config = dict(
    num_attention_heads=8,
    num_key_value_heads=8,
    rope_fraction=1.0,
    attn_scale=0.125,
    tie_word_embeddings=False,
    parallel_block=False,
    learning_rate=0.00833,
    lr_mult_o=3.0,
    lr_mult_up=1.29,
    beta1=0.93,
    lr_head=0.00804,
    max_grad_norm=1.0,
    warmup_steps=200,
    decay_shape='linear',
    final_lr_fraction=0.1,
)
MLP neurons of a small language model. Each row is named by its layer, matrix (gate and up: input weights) and neuron, and shows model dimensions 144-335. Each number is 128 + 32 x the weight over its row's rms, rounded and kept within 0 to 255. Numbers have three digits each. A neuron's up and down rows have the sign that makes its largest values positive.
After each neuron's rows, "fires after" lists the tokens most often just before its 100 highest values on Wikipedia text that the model never trained on.

L3.gate909:159111126141078160123123110119200185141238163192175107113124147175167190062134136068111116060122144102093164159098140145146115110131156122132100137136123100108133110123097161137187104156135106139207188082133209148083152132148096097195109082125061075128169099151129111078146109201150102100111089141198138109132134115105155150107147144150170136119142135089107095136113107085097127112076131108113114104080063108165105089109081173165077086081108149137116101136175123147111151142125126109173134163138149122140165117090101211087104134166058099103176155135125100099155117130087080176
L3.up909:238180147140152098159139099081128137087136176138126116129107151108190151158105151082103158145118081099141112055109080143136094085157089101161118132134095162077070086136118099169117142173135109141105090119130136144172093086084165151134137171108118137143147145078186146187142088160109136099099116115176153097095153183090122102145077173126152141078109167129161142116105098136144098182097129136148093113107138136147031146128091088150160076150144118146116105159071188098125170191144060138151146153101177075103128179131123101162120143141216154143068160180138095126138110143125159124
fires after: "0", "2", "3", "7", "6", "9"

L3.gate233:130130168093067116125110134116148109179149146137073135157112103123145154141142147125120087084109156101128092104146139079144102111079172129163100083136156087132144185130158144156078106158038160086070042093142154120156168114117120140039136123128157188139093187115121097161096143077147161150072147126109107129069157186137125145124120146099074117122117156148098122163103137144116117119122148186124151116163133132121066175164078113168086072149124134132107098111093157156138124138160174143164093192191141112153100112104140123163161150152123125111148082143140194124147124063154152114
L3.up233:108123095122153187166162115135135112154104107125100141100111142172096165063152145122044113132036129120194193069091170135139091124123121133098135099130114153139125122077154166060128119159075131137085092144188090106152164124136167098123122142155160173157084112145151070111127147143108124157131114101090134106171137102141122129191081172073092119140133072158076118099159106052072165139100161132154138125119135133079101141140114110132092156133115092095132155112037146113106130081072147112096149095090144166106124101155145127185084180121079106100132069155144096136090107138130156097
fires after: "\n", ")\n", ".\n", " re", "==\n", "9"

L3.gate1215:083124072146144086061130138110084141092205088211144193142117141157167141133065120056142083078111133158171161137095098138125126123131131077096111135054117137134156152097133113117109133173139075119171124098163174151100166168151154093106131202174077186109143127074140077117147081167163165077129122119118173173109135141105136132140133167138053112132089140103142162145109145088156184148114164194179141137129144105126168063115151125104119149159159107146117151095087109199153154132131106191096186128138113149080151121109136131109128142136099231101189151107135135119134100110162125129
L3.up1215:100141179105132082145116060142102167130134136108134136124165174183117063178132146089127078134170134140114117152123130140118040119147118108167133142157127078081102124096107088153132153079155099171171117105129098143138091111174083167133089118127106143165097139115121121148164121166103188108115143157137164098158167162173116152148089166138163142119128119195126125140170092171144072134148163141162070119099102083161107132140137128114079127101149134158159137151102073107094131082171155099143086079110142173165068172105176129121155136177119128144144185162145126106153148130111092174
fires after: "2", "3", "0", "8", "7", "6"

L3.gate553:124122162189167140087152149080093087154112166112159117157128135099125161149088122107127114111084083117142135142130106110090143124066095142139142157164084134152180140119114094076109121149136130118070136118132116105112170082135132167137143145075099119124176118124103132133088178140127117124157127152196113145135116140162144184102089119118112114111107109130167161120131152122081098131169105147149134193092075097156117116116124134133138093078125131091020078136099131056170118178252115171151155181106147210132109114081168154118145104169084104115067111112229145120127086083149126177
L3.up553:165101117148092144154145053157174075082155098092108121157146033165129184135120120107225131149135116144166067175169124142139109201124080168110175094074153092111130119137120115148188095099084100185107073109144144145109124178119145095113200076132153095123123164122127106154095073111159097078181129209141143109109081113127134075161171144163151064172174141131151151123125123156105132134131126139094081167138086128059137145131163137127184117104143140120115186147097171161130089171165151140149067154145118188129160121120195101179154134136189108172059108140164153125108120095107139090
fires after: " C", " c", "C", "oc", "-c", " Out"

L3.gate587:104132108157112089134164128127119142153154161114112122113107135109145117120087141107139141160049154143114156115131086155180148121123155124111105084107121124121156087103140154117084147098200203154054068133159084126136136100141107151136165148132147154083127141178140141149097176126131108141080105112146136154138178122116088122124142135140072143135135191164128111148119127132109155139100113148114090076121118079129136160145145145076174135104110143132136165109069089114180123113118166121133136135130139072169117202153081119130101101140056131077126118098128105136126068104179163073
L3.up587:119121117139094186174135149058124064196098137146104171141148063079144120101084116110063104076148198089148145109176141153123134100151093165125176144097130132106136133106140095141144118083144182120145138173116146128183109162093163108087082138151203115140074103185139158110080097205095174136082090081190129114082127138133074107136164141119167098116121134088118101123147133135171119082090126148134082145135166161192118145122133150157117136147117166087144129164082098112162176170174095134082052097171109108118099168148128110085155106121096081184115152112128113091135066133098116123
fires after: "0", "-", " National", "|", " •", " N"

L2.gate116:078078092186119087092130056082101142121032115123067075130073111122151161131147151111120086053168093146097102118124122125139175106162122117090127158059102139147173133114117171128108054139079138108092116158108132149130056125135153137119160125080151091143128117133110133077131125191110108155141096132079128143093161147102112132128076095114143105081120084165103116143172133133137102089122078212089146162106128128078203178084108084099085144147125182092090089114125136137133159115108134084102103177074068081110145108143181129147075147167166111185080126143138123131155191130123185126
L2.up116:136155133152163109121080132137175139083059146140092162135104074064086193123168111156141141123155064160151165147121146130137104121139166106160154136129090173133099110129095161097096123155120146140213133139151136170178078135142118139122125111151191113132150101104125104150111137115127192158105173129103107154129196093073127137134114084124132122183128146104152102212152080092062116103127187189111137139136123182073124182079125072121161118097111182079102172118105108133125102021132124144159119120120132125121111109151116123066117121167208159097136142092138151134105237161094118167
fires after: " |", " Preceded", "-", "″E", "|"

L3.gate579:161135159079167151093127141086093166073106126135191120147112117090170116124073159098173113093148155153138165146131132096095108097168098121134131112176149138099109158048140164103103056163101145094075110165166127112109116115090154160098123125151066162148202198138175086155157145167094159146113115148179107127175172169201123129089148141171144100085138097143161136144095107141106096117143088050077203134101133176131101117103155107135181101096077168135088161137137167148133081126131117148102124107142156145089124101117100136173137203102140143104110148136143131099115228113181052075
L3.up579:143190123158121127104136068091095136154149129168174185118087149084119119065120139141103146145091171114154187141154082122164101138150158085100158115137135164151191119172156137185060132121146117147098121083170102113113060126117148101173087149131145113104088156166072053091103113152125150205084125085155119071117126072134053163151130163117103093155124107154142101107194129063138160093075147132153115141107084172117149131096124163155108127102140161091103076149197123143151087094120126072150096155157130090118156160105070111101109123098083132094116136150117123208140182129144169137
fires after: ".", "-", "^{", "0", "7"

L3.gate692:129086102165205083138103116098066162118115147161109141156138144142146159115139167145128129121149148146098149154089078139103207117145136173122101150092139094094113150098140174183112136166094087136213127141139083102100123115103172143166131139151157087123137131155166162113206127173146110121157092131102097125151165088135106118189119160139171101074176107131129144117119101129132128095114172175125170127111120072150112046133153138128122104145081184061160085093161097159136126059096191132101165153119125163078096083119124160062146135168133166153137145142137141141127163109140116117
L3.up692:186178081174153125083123119133114148153139152180138132195112105177111145195086136122143128112128148084061128133089119171136099159150096144122128164140123155081127081113144131155094104100117144160134158138097127106148072120088103113192095181166123117112113152124128162123084121130135180158098126130144057151139078112158100151152114172116132051105131136085116158137129120202143094114130177194131117112096124101099094157154121165138168178131082181105080121114070113123123145109131132158139085143078106143103129130124095144060114106072126065121167153080155139127144156100127206143
fires after: "0", "2", " United", " km", "/km"

L3.gate1278:102074113165161130085141148130094087120081175182167115134125115095150123121102138174113066152081128137071179128163117133152165028177164114098149114107105179145147123132099147101132094130122136149189171092095162128133126131122150126122145120093127192121104147136133135177170141125112097092180096108108139097140151129167147091161128101150139082131107183153129136129113198070121105178102171121089183143111191122110079135159155159100129142097143144178195088216198033118100037139154157207123071099166118124133148149125138115179168161159111128104087147042182122142139160148115107116
L3.up1278:160156081131129102131145150142152122102121119082152096173153147116130140177101195148102092106075141103122068156141122106119111140161172161107060083122120115115095084160060135102112095091094127076092094161172150160182097142147122141137132149125089086161168124167168099110135148154143112140116138093177130098140136091121172123140090119110126145134100121088140116093162105160130126139121080112116157110133150131110105117129131105134064110129055094143101105150181148133076132188069128166128148057174134153109085089108144121158224079179167211086177087165103125171200073107077155102
fires after: ".", " |"

L3.gate157:122126197120135138076110116105170149126098151104141116083169088153151159109180139160140051099083168187145111103121158159115149124119054120148078072134156152096098084112103128167141169156142153153137125098086143111145104141097146168115128147090096108169116117132145151118123123139098132195105104131148097089129116157117126107115131128169135115058107157096142170139118067114140130095074176148154154145182154163134084103099150106150115146136139104141088136162125160092161074093120143086153173149110128173070152143103135167141128191147127136086097082125149105097163149117175128135
L3.up157:140156175125112184094092110112127103079105124128118145171178113127124165133154105168111130136145119094118082108074134166128112163119100189126145087135127168184126171090155102098095151162188166105124167133085153133157065165142115130126135085133096115137129125132119049139138123137119134107108131109127115105091055135103142109120057145151164111082072160134092174105102103142206099139084134151122140129142146118121078145144137102142156087107104078098151127172128096126165096131088129147184143126124077141135186129075191109182137100176115103077096188132135083142152106084117166124
fires after: " C", "3", " S", " F", " f", " L"

L2.gate1290:143143109119093125177061052105087170088071116140174095115119147170165191108127145125114110138170137075085118135151142099123099139134168129129120186196152186112105134061152167083151092106106094096090095191141139143088162129097152130147115138113187121139111173126125130146167143174099096116126164184164147078158089140142158158152122035134151112129168046170086125115064086135089114129179166131131115147114090072104097172129188116126229112139177111086153126158140136166215137145059110119071147135129118096182111149129093112145140103145108192154071110088171133097105119162149104098
L2.up1290:124104142077138080126119095086198118068115153176173131122120123125167198135149158192106113095157084125076152106117113093131086186110162039125144190124132088117137126094074156146114135139164146149091115141140092151094143178137135142149101102113170125124125091168143082136161135133063115170190117138165181080084122147093138124161109167193097165073140080058155139132115133120078140124138106130164109154101141110102116105101141089169131148144124100128085131088157084169119108105213090166148127142115138144121114125108106114135122024154170133148114125139129131108158096158183128157
fires after: "0", "|", "-"

L3.gate17:181151121189052087132148102116144130155145142082108155113191115145136085115122138054115109125118093120160072113091120168137121095133174092113157088137150138129112153087072143106133090190149139152161117178155161126117096158054107154127093091139090152117125129152205123112166165127131164127165138134169080102152167104150079115113111127067132069169096100203124107162173107120150115149086096149154099079110077161106081127096110121144164130093088102137113172110168093086110135127091162099087175095179163146164127138056132123075127105169119058183128184107099145113120178152153148142
L3.up17:089137179112122170199079109129159113149108128095076145144099122141150117065186162063145075100156071115123109152146169128057126107111158178190113163132136165102157131089128086067092185139173075129146139131138119116117106173074112173068159161137142134149142165087131176092114103143139094104106114151119125161122068144143172147130098128181162089142133157176113095127119107153140106098116105121138128121104068158118174106109116190145082125151157072170135128111103100086143126100116131097110116158090169186161099149118150131105085170133105071137163211076162134155090086121068151123
fires after: "S", " S", " c", " C", " Mar"

L2.gate460:122108078207137152118097062121156095162148121185150142133146120176139072054114129103137113084102111154130112103118104179197162099128127127149106115131101168121137112132183139153068146095154136138097177088134176184067115152103092156149122188162114157112100162117081172139140071131140129147123088240161161119155098134101100115098144156190092096163143077139172106117104085072114170124120108144139123082127160066123172139145127164111176139125147119128132131119138087159144083124140156102128126097089108133146151118133137177115102103129179166119095095147177140115167106139091181150
L2.up460:162112150146111140114135092116127179075204088114090111063131115166130155178181074135162117131194173153158098118125154100127137108091138196112110142157133150179136108100124135105084168119150145156057122122060177121195179143164086097113127144128151103146205121123190137147102101075098172158109147092156125102155130163139155154147156172124117054091088140056136143073131105140136139154173119094098096086115107134119142148181149092132038151096162128098143136099149105175123143145120053077154137142144134097118142139166121080127149109127143124111118171123187145184058082045105168080
fires after: "S", " P", " S", " Sk", "p", " s"

L2.gate1123:146097167174129214124133097068124089086129090117101122124135127105147117130102113098158140110153060123162092151109152105111157124146145175148075091129093107087088087136115128160116121135094104125141088128123143148207085191095120144144098085142173152220155144105174097081069119133116145131142125092135162135156136104176105179128123162079167154149135155138166093143161162089120106094167085158132112156126058102089129146070107116137129111135159059144119140068175154119098120163154077079165113086156104164182087127073123098160208167127146138035103184179127103093071152131106142100
L2.up1123:134117100122112104096194111128109137131128120070078149154135138080130134129128086077156136217158152139075179091125118134115118104099121101154148074068166045123223168143112194121114119086171139137135149130104134074109183117124152199104108149185110123131125161157125120104194120128124147085158106098127113112073141110129185097129140170162159106099156144137142154099117089140130167106099146162167153133091122210146098147131149106125088141184167130149102098123126113124086153086127145127099098168177087132131135137125165138079096171130122121119185112121153099114154105103132129170
fires after: " "

L2.gate961:139120101069072139160061163144119163138164103124150172198146111142193118081100191167156056157106101131093144135084139113153121118186183146114161104074119144178084198120067174088131146142126178160141171142138127128159094086115124160171137122202124106113156112106122129089191130128151134109101105173144121137130120163118150144120101155145174089120113133124140127105126169099114144097158133107126184186133132172139129126169147140107157190121136141119190086134073121091122114145175105085085114142132116111097128173091097124124177194123106113056116152146139122135085153147124140152
L2.up961:079160195053067067124091137142142122133099124121142115079142064141145146156165125158183110136118094141100080122146079139115127136156143209130153091096085114113129182090102173094127150107113125138126144122130126103137138173154106143142067119114115146140144016068101087098143146094108086113086096165106119123120142107089171143113151137099135085116090156069117113127078155111111105083096157169145139140136180133132119104113082128110105155102076136146166064127115123117124127103168073113117109152080117175157150101152089129133194170155134082091127145164144124242115094106048125078
fires after: " was", " R", "S", "R", " and", " S"

L2.gate1032:147129181121168148165108080075128094077158137148056169154056121124125156142164179097131149096103098096105113088157122172110112170073106143122158025138132149182151148060073132095129082182137156100153116123148072081198116096075119170134172107102154127172114115111129148107074128114086074139117091099169137094126112110184139117102140145162105127147206094149130183175171143099088128132154173097143151100129102094077154116175141107104092199134134089110151109140145168128093147141144142124145119134107115141111152158181117079161107116228137168140164133118061085166093118137186122130
L2.up1032:116154103089107151146112170033189131168141118109089091111137172094132125097122164084140157156075138155117150112082100141134122128150115097158140120081148165128141114115153121178121098136062102118134194114105124132140140137126132094091080139124115079112115114104151144158091059121148172152119105139120121116132173121108148101084075107112136118102165109138086133139108134118096112106150164089187080136113122124108158102224198102104159093120065128138164185176052106116134105149086157091165114179125064131120114111150102167123141159158120154177161085079144148156119100159163178133
fires after: "2", "1", "ys", "7", " ", "3"

L3.gate1078:127111130160089159121157180115077164109150142152101091095103181150104106114165105076154106156098114176115174140114187170131096151114117139175099117113157114141118174104128154142146115109087152108086166099124163099142144084151090140110130172111171133049103146195159079151185063156091134139154139094160144072155153102136112097160147173134121102122137066118148113181120129159097147120138169124095181097163136110145156164081104096076102128155069160120121104119159107170106100089123135103134071162100116164158120167128062083122123116114111147137078118107143150121170080158167091150
L3.up1078:077120087116117148123167139047146094129153106135175110075094061121095100167105113162172104138166137174175220121114154109119193128141148161126132104054192148098147125148137166180180157173135098122129104092111120106201160163141137142125131124145137121152108102139112136113179179133068151131088150095098088100067122122040112131159164148103118141107151108132131134138109076123175122083151084134147126115135107159193154081112130171182125097170162162131151137136153121108189171179119151150172128080121117122147138182148077089114160058087075141138115155137145068104100242147068059118
fires after: "2", "0", "1", "8", "9", "7"

L3.gate79:093098136089137121076115130238133150171096109136155190106132103125102114082205090109110095093153188087088095199057063217059142128148097108133099103118118148128112132154127091150124143143150133129120157141139151178110102162083169085179116133150096099143107018142142159116104164157111126087091143135121103105099057139144097162156130143146132105122113115100131113153136103134108155135125107153189094139076121146115111130113129134116109133076100218157141102129101090102126106117113144143094154147100121159092151116055146145061170148086112113174111125117116120151131139151136076158
L3.up79:124112080134109134121178148157108094127119092102158155091113162177045123101135167060118115101133074135132141130165176137171152153182134093093082179126052140076088084071129087159101086143108089137121135096133105034111036145122157174191157160173186173131176081134155140090088056091150121110109083109104140116132104093172093153084121113123144077107127109133154134153132104095123120153118093139130134176095118167184115140165162111131081170170143128175123125087108135173136159124139106072135138137142088147128139106108162166146139127167115054121137145110184076170185135092022151081
fires after: " C", " c", " St", " continued", " to"

L2.gate939:052151116187186129090138168116162185126122089120174158182111124109181196188176186169122098097181138144126095119167128111093149162168167152147121123142107116153142130164099146100122134182135134163095075141136163108114141143148103136142139133134103165133091107133192071146113106095142080136178128154128165163153195122100126106107160152147124126067166112164177136054072158070148097191152165180086134120094130125097048207120125138190177113122138139087123182116162107107173133063087098123118114132143128089134084146151077097166186105170119120099121111137124128165115153101147172120
L2.up939:164125134124136186197129112120156109069183125098131146154077136124081170165132068133120096062164119129085151102145064117102127146195214089095129094136117137119085082158143100087151088110125135148166161144091134073165155113158047126132119116114142068074146141157110114112154134146084153119163142123087166103174132075184163189076156138118091059107099101157072154067108151162091058146110192167109108115131138134121106185112107138148172155108122142072121056130096137167155144106104146141099164098073160142047140116106125108213156102123125177140075135114117130145122095159142137115
fires after: ".", " is", " was", " are"

L3.gate311:094087134109141091106146122192134143081120122124121106123159124154197007154191173165117157112140080135134149140164157113157132091088113128133141097093201082182116124144153148146134119131150119074100082120171154146076125180136119051122170138116104138130164166191123103059117122145125111130117130082106157141145108119130146152118196130115106190102133129128103098107140135081165106109113180085076133073055163127161121126074154122169164202123190096194121143171103118142167192119186141075168134119095107162126085066123141181178119161104160162129195172154181096129061133092187108126
L3.up311:079084205099126105149130108097152162089128148111070107084118169196109141158106129131101131124148111140144138122070155107139088113163092110155079212174111131158169089192131142119113124159155077117163109126099106129105121131107101134111137145127093157127099102144111153113111136132144194080147113114134161089082103128113127134140145146131179180112133131135108211135099091101126137134133136100177108108089114106185162076079126144090117111115072073084109080122144121097137147074119127109129129082132118124101153167089155184122046087083171178123170192188176121112133135088118140139
fires after: " T", " t", "T", " Th"

L3.gate248:079114107137125110106074122096116129145162173066126145150152161196154171120145137090094125118142054151165169164137101139108081158146145146149105096086106162131108137086111166071091137143135084123147142166186122145178130108144116164180096103135147098149121145110184057133138127199115107134108174137196119112094124113061146117111109150090126164066113116107144079124110118116080114138076105131144152157164113117125110172143104106164117102111121118080146157087086092185096162144189162151174173101049179103133154103144108113112149095127107134157141083127166124139126188106067105070
L3.up248:107151071073110115109119103178103102109098081136076098108108098087110153169063152149170118153099138128166178122122124102182125111117125116119178093090142122106127142094184081056139133162162115101106179084110154125063092137078119151094134091148111069174177111184184096071128186132120209117161121147139098145110193120165129076181175129174121174150129140126148101119088122156115173137168161119119158123133137113167103136144154104153133096122105125189134088186066115101125086165064099169119091038107182114123123124130125190135139141182222179115111135086144093182096190135094062113
fires after: "0", "F", "A", "H", "8"

L3.gate631:164097127114161092202169084111124134085108133129151106105131050120068162108075093141211099122119164166216182126148114193170158153062145138141112062132069112162159100125134113110092142171118121161116166164153094094071154111103127156106144108130112140163140041144132088054159119134108163125101082187126157128027100139128103097122092129049122125114156106122089112104196131104129154111140146108107152094130164152129166156188178176110149181086092089132091126114089108117072138155112128110122189163154111084138098150114076107121130130166156141072081127155109118160143142094135163061
L3.up631:098157132103087201159110100108113154144166117139130102116104126104157113107129179125168148078104122075076128126089138100105107122131149095128115155133173187128157122129123119102151140113104103083109101135108106167128102191114113167180099043144119149169089186112130152187089134174159127139071214144173106097128136008120133212149124143143132122151129114138135116134093219124127201069136132139160176111069089143109113130155140128125087125081048147133120105129176117134155150129144123190097112140145144141128094167134119102164202149101132110102179061099102116078178132088120135176
fires after: "8", "0", "6", "7", "5", " E"

L3.gate921:183115124075126105123128105110099175125152178128094144148187137169194125165145141123167137109139172127081163117135131165136141111071161138124116108128152139152112120072084096113088156109106119119174146157150093118083106120118162139075136081133125096201110128103107115133163087150059125101097135079120224164148146149100164121110088165143127118085113120113126113082128119122090153104141145118165109160114102127132137143133132075182107140124079133148112137128082149052077176155147092161097113123159231113170077089074120109124119127184106181080072126123155128153079121136120141138
L3.up921:154059132111152101110188122126112092073173131200139138106133183146166072125087130118178111135145090115066112112140173088122126122111125148091113081109172154133123100106107069228158095136061130141124079162125068122120096100154132197122119131171157160127150168114120144108080126068177125136126130105088108136144109103203151104103135128088095105123064095135143161115151089102141117140129122153125147119128160158138123181115175188142178174126084122062158065144187120098064122157142228116127119129146119138132060123069116104127064136109160141149157145148212132157124150108066140162
fires after: "9", "0", " (", " W"

L3.gate967:097145140117179140157127112129155132170113182104124131120113166136098110109183186141110129105098104112175074130122133132135143118094135066149135128128148168146196083149160166120110100156127159140076120082099105108125118173140139154195090083127090154126134167128116129124124143100142116104140123161158105116040153166142116073136106103104147170175151129165189074128125176125129160108209126146125114140123106099104119077138138142143199170128162103054167086149167156184183142154106055149120154085098143170095112160152130158136147141077160135050164110137135126149173138108140130119
L3.up967:130137139091103180157108111044129085059114141105107189110108173134122134166142102070117148130142140109047121115115158179129135134131137175143144140158140131148176116135110151139085156088142147075088143117168113186093131142074178102080106166144177144160129160152110136076141151134115147113086105118133136139112127116109156083102042082151119146153128092083142056117186078104124182127128159145083137130172143133138105195101153061106117109077138151152176136109102108091161125130219143110147070121064083178056129110113129113138184131131095144181134118138096116087070114130152141120
fires after: " c", " C", " B", "C", "T", " Ch"

L3.gate438:094109137115064092056120093119159058113128127180166136205123095140093158199076140144141142145125090131138147071135148148101121084147156135130160076113130119085073039120123164135088085122113151110194068127141104137111158123157103145135136127094126117140134096117137176154178158171110094103175185101089117168126120154096166154111100085195124102173100152072105203082130120124127120074136157106140150082151069124122083111125134096094182075211138164142130081155173159123126186129093114136159149137144083045170098102161099147098082144088132134150087161108125124144103094126101139172
L3.up438:149114161100146120095145105085142115155161186200152109117099142174108157098141098143115072086164207157113114210171159109154128104092168095100185142167070116154161119139121090175147123092129107159118080118122126086102128114185118080079107161108146157181177144065145126201164111154145116111148116145132141107084163108155100136060128114145116093127131113103164159087128133135062103176159112137080088083098127095171095143108115080139088104102136182088133152133137092102131143177102202160113108073115082157110129169156183122152168059137133121201168089173124154114117103157149100126
fires after: " Sh", " sh", " al", "Sh", "\\"

L2.gate586:112105165096041143129124193160134154160144179182184101108160159118165131149148128077102133130119116095113129107067097144108158113134124143141097140145140195110140136081140121106158110190107086171113114153053128104193138154192185191176107092142163168196151086161195120113117085111114073104122112075162131114111138158170090155115142143147106168158129103143138082137086151127182158076096090151122143154112131131140111172113183086122096151122175091133109141122186119126100157158110162086159119089114106146149145105058097109153166139196088165108111112158141148110132159119108147140
L2.up586:121155174070097122123169134148100189156142127085136120073142187117156173062125162085151182162106173124189135080102106157124131110101100177216032163089093142095124112091141133195124112152067125123103091137103112108114143130130215178135127173139116092104152114116156150171137067119164131127196093105151209121164120136144104108133210111199090147151133096121140130116158077181144159088141133163099175141110116163156196128121150164158124167155113159104101172129105108124079211171163124087163114144124122157155136130113093153100129127142132165103171095140086147109146099062067165137
fires after: " San", "och", " York", " Dub", " Los", " Bo"

L3.gate329:114142147144149161057134093077185199093045128140169112078123162121106194131159104114083040094111128136161192120171106178115109114137119066147091179109143083204097098107120185146120136140062159137115105149135129138173101161129112177116114121130189136135140127148127086091109134146155097077111084152136151072111146197126175105142127136151215067122147129164138143164141136166129141085108153154132138127063170152137125175077119180101071139126202178136135142107131152109093093183160163112110090100067180132145089133169188087145172129099137056131095095110160187114103169102091133117
L3.up329:090177147114172141037125150110127131131107111135132139183104095115067162100097230127074114138103156117147109139109115132121134108175166109153142151092143141114134102116080137058149158080098090067116110112142094117109092144169114174169114127099148182132136138065109104164134131125123111125182102112100122075096140180048153179134097135106113166111180168151090051105178157118075199145123075128141148110149117152176155092113119111128055116152109158132133148166116152161105193140114109101134127106186177123130087128081147147170141116130199106187140107193195117161139116119106142132
fires after: " C", " H", " J", "c", " f", "r"

L2.gate836:134130107167110104098096138132148098068147130186133097127068100149163065138110130108094114119142100098155090130163085123143081122147187154108102136150107115092101130130171125137090197120157108184116107111152123107152140120142139074114107126125142188080114116163134112114159144124154143137142162183106096126150145154125097132147080129081135110142071131138058119067112160180138140114127152084153093131158136152099116138106080093127140071113092153077128087141086081180183134130181083128058118171175166146122138081162155104110164143117133153109110095127087135154104076113161175109
L2.up836:131141134135165156104132118208212121216106100201192214171081092103124109089151163152103164130152101117141117124093138134109097131107085165132138157106142066120131098130055112103158140117120168090099134089115065132122103118105131129150104166109116100148131128105192041129084173099153077185119132123041091144137079110132121118133212115122169136120081083100110133148122145076149119126093141122129131158110025149126157115197083100090171106120105142169124149173112143110136147115117121121123107135123144128121102115128151117166181163111142131093086118158091110114059128187136164107
fires after: "\n", " |\n", ")\n", "-"

L3.gate590:142168125123115074117101109078141138114100123113186184168153162117096093139121140114115073097122172137165132141139084153133130157109119081125144085105164149061139082160088167099135127090150114116129150148120101158124126166116126150112063127123109124127124097176183155156116165209104121113110111117092087153103119162159134185088114109092157166126080119112150215102157160087111130107101123115101142097102088051145165043139107117116204118157127136106108156105171131119117155135163060102105118092097111059111161101144129078074158122124118170108170163089171119119100166079189163132
L3.up590:079157088053150091126098086127167192169102168140166120090151153101143166055141089113113142117148119150130138153178114148078161183169158133089126154107140134119124118129180157101166099157131161157078110070131094052120059151155114147136096146111111112157111122126147111120093082169182114072166095129111127112148073066162103095097077094129119148135143102068117100172083161130106160118156125153120153132111150197110097172140112107083163134159127152153143130104125151131101139139085117093079169148094144126114164138151127143080119144074113213065161107116120142130142141194150140129
fires after: " d", " Th", "-d", " th", " cl", " card"

L3.gate1343:154123133087132113171114160108132131133214139175131133106123170107082133115104087140120189106083126165173134128136127143137149056120106080083033171148178159115160134146151129106159123103146107096137137123148124169156153073079167081112153105083147121087156112160139106148126145094119146168101136169117173165118111077122147098187134170160087131161083092191073060146125201118134140093166155151178170108153168151170153135109166175162111130106123109123129114120158088100062110092138120095109119122097122175153151072151158120104107131154138143108137136120151130110174182202066094120
L3.up1343:068181153082090123140140132139176085135094121114102122078104161116119175143071107115124129119110079132169116158152140144109083152158076120081103168086129136104143129160085105121210148138145165146125119168149187084110154108123105129133185145147114080142105145170151163073111132112167117081033095179185137190123136119142107058118142136191091109120087176146125123161135180084121058078160159096142127179149182178118118146165195119082158133114129079108065093141117086117139203196153137133124124120156119139172115137121131137124134116101117131152118104170175072187118129107088140158
fires after: " T", " C", " B", " b", " O", "T"